Weights of a small GPT-style language model, trained from scratch on English Wikipedia.
Size: 9 layers, width 512, 8 heads of 64, MLP 1792 GELU, vocabulary 16384, 34.4M parameters.
Architecture: RMSNorm before each block, no position embeddings, tied embeddings.
Training: a variant of Muon for these matrices, 870M tokens, 13055 steps.
MLP neurons of a small language model. Each row is named by its layer, matrix (down: output weights) and neuron, and shows model dimensions 384-479. Each number is 200 + 40 x the weight over its row's rms, rounded and kept within 0 to 999.
After each neuron's rows, "raises" lists the tokens whose logits its output raises most directly, leaving later layers aside.

L5.down1043,266,232,249,205,154,145,175,144,129,215,227,207,180,206,235,141,213,194,174,211,221,210,185,203,226,180,186,206,176,206,177,192,241,219,230,94,232,240,250,181,201,250,245,300,178,219,204,189,193,182,167,178,249,219,266,170,234,191,160,207,220,194,163,201,283,197,193,198,169,262,244,244,244,132,238,264,181,150,179,254,209,244,257,190,230,225,180,248,198,200,141,217,221,212,236,169
raises: " which", " who", " especially", " whose", " among"

L5.down1402,193,175,201,210,121,224,228,232,211,207,101,311,141,162,275,228,271,200,203,196,147,183,223,237,227,164,269,195,251,113,219,159,220,253,234,188,173,166,167,205,218,265,173,297,210,179,199,166,218,212,218,203,272,189,197,174,169,110,146,177,172,181,280,179,244,228,257,191,205,203,158,177,202,155,248,115,244,238,244,210,263,223,220,213,177,198,161,150,188,184,200,184,240,210,174,167
raises: " himself", " herself", " again", " directly", " themselves"

L2.down44,178,173,212,200,174,204,206,216,193,201,201,200,280,255,155,168,181,235,224,159,163,162,246,217,185,237,195,193,210,183,189,173,210,178,248,172,176,257,179,184,211,182,170,212,196,220,181,170,267,182,172,231,224,216,202,195,261,211,190,188,281,171,145,182,275,171,237,252,178,288,200,240,258,155,160,207,199,182,211,134,226,215,184,175,207,216,168,132,144,155,162,210,198,157,202,183
raises: "hem", "min", "unn", "hes", " acqu"

L5.down21,226,178,192,197,212,227,171,229,258,252,224,150,233,204,176,193,210,113,217,216,312,135,216,209,283,185,202,243,200,209,225,196,191,299,152,265,211,174,204,265,148,210,160,178,197,190,148,224,216,162,223,274,229,157,163,136,214,299,220,202,145,171,206,245,206,188,248,248,247,204,131,169,234,238,207,193,259,211,157,206,201,168,134,149,159,167,253,234,177,271,208,163,161,189,184,232
raises: "din", "load", "dy", "har", "hra"

L5.down1495,264,233,220,288,202,198,167,167,152,199,162,188,177,177,234,221,211,222,220,165,218,206,189,215,269,230,195,187,165,163,209,157,243,240,230,166,198,175,99,238,167,206,229,222,226,257,202,166,259,198,181,215,105,206,121,255,227,205,174,178,236,190,198,191,179,262,211,201,193,221,174,226,207,205,179,181,141,204,240,230,252,127,241,226,180,188,179,156,213,229,152,243,172,176,272,178
raises: "\n\n", "\n", "\"\n\n", " In", "\"\n"

L5.down1537,151,232,224,141,214,141,220,209,226,161,172,153,122,166,216,218,197,251,172,192,198,257,88,210,221,266,236,150,197,159,217,194,166,293,239,207,258,128,273,208,140,192,208,112,208,145,207,215,278,181,220,203,245,169,188,266,238,185,152,181,213,199,205,280,271,239,180,146,252,153,190,159,240,245,201,231,190,198,190,213,160,228,196,177,128,173,157,176,146,202,236,153,110,206,216,178
raises: " of", " week", " hours", " day", " days"

L5.down43,181,205,99,147,288,182,245,247,247,201,210,226,229,227,244,218,171,208,171,195,185,232,213,183,154,113,215,147,198,190,264,198,277,219,157,261,214,173,178,144,164,217,145,235,188,209,215,200,199,156,148,228,237,257,197,215,256,247,172,234,219,220,182,216,137,226,217,279,179,223,221,179,260,148,132,235,168,237,198,147,148,246,210,191,276,222,197,214,203,202,208,114,155,188,192,213
raises: "st", "d", "nd", "rock", "l"

L5.down1432,158,159,267,195,154,227,149,261,200,233,204,153,227,208,239,264,216,143,165,120,254,266,209,259,180,293,208,245,251,219,169,217,238,195,223,142,194,225,173,81,195,237,232,212,196,211,178,188,199,215,153,221,172,189,257,201,229,115,168,199,220,194,199,188,182,217,177,227,192,223,220,86,212,262,241,191,203,171,146,230,220,202,208,288,172,161,179,227,242,238,267,219,144,119,153,184
raises: "ards", "oth", "ard", "ases", "f"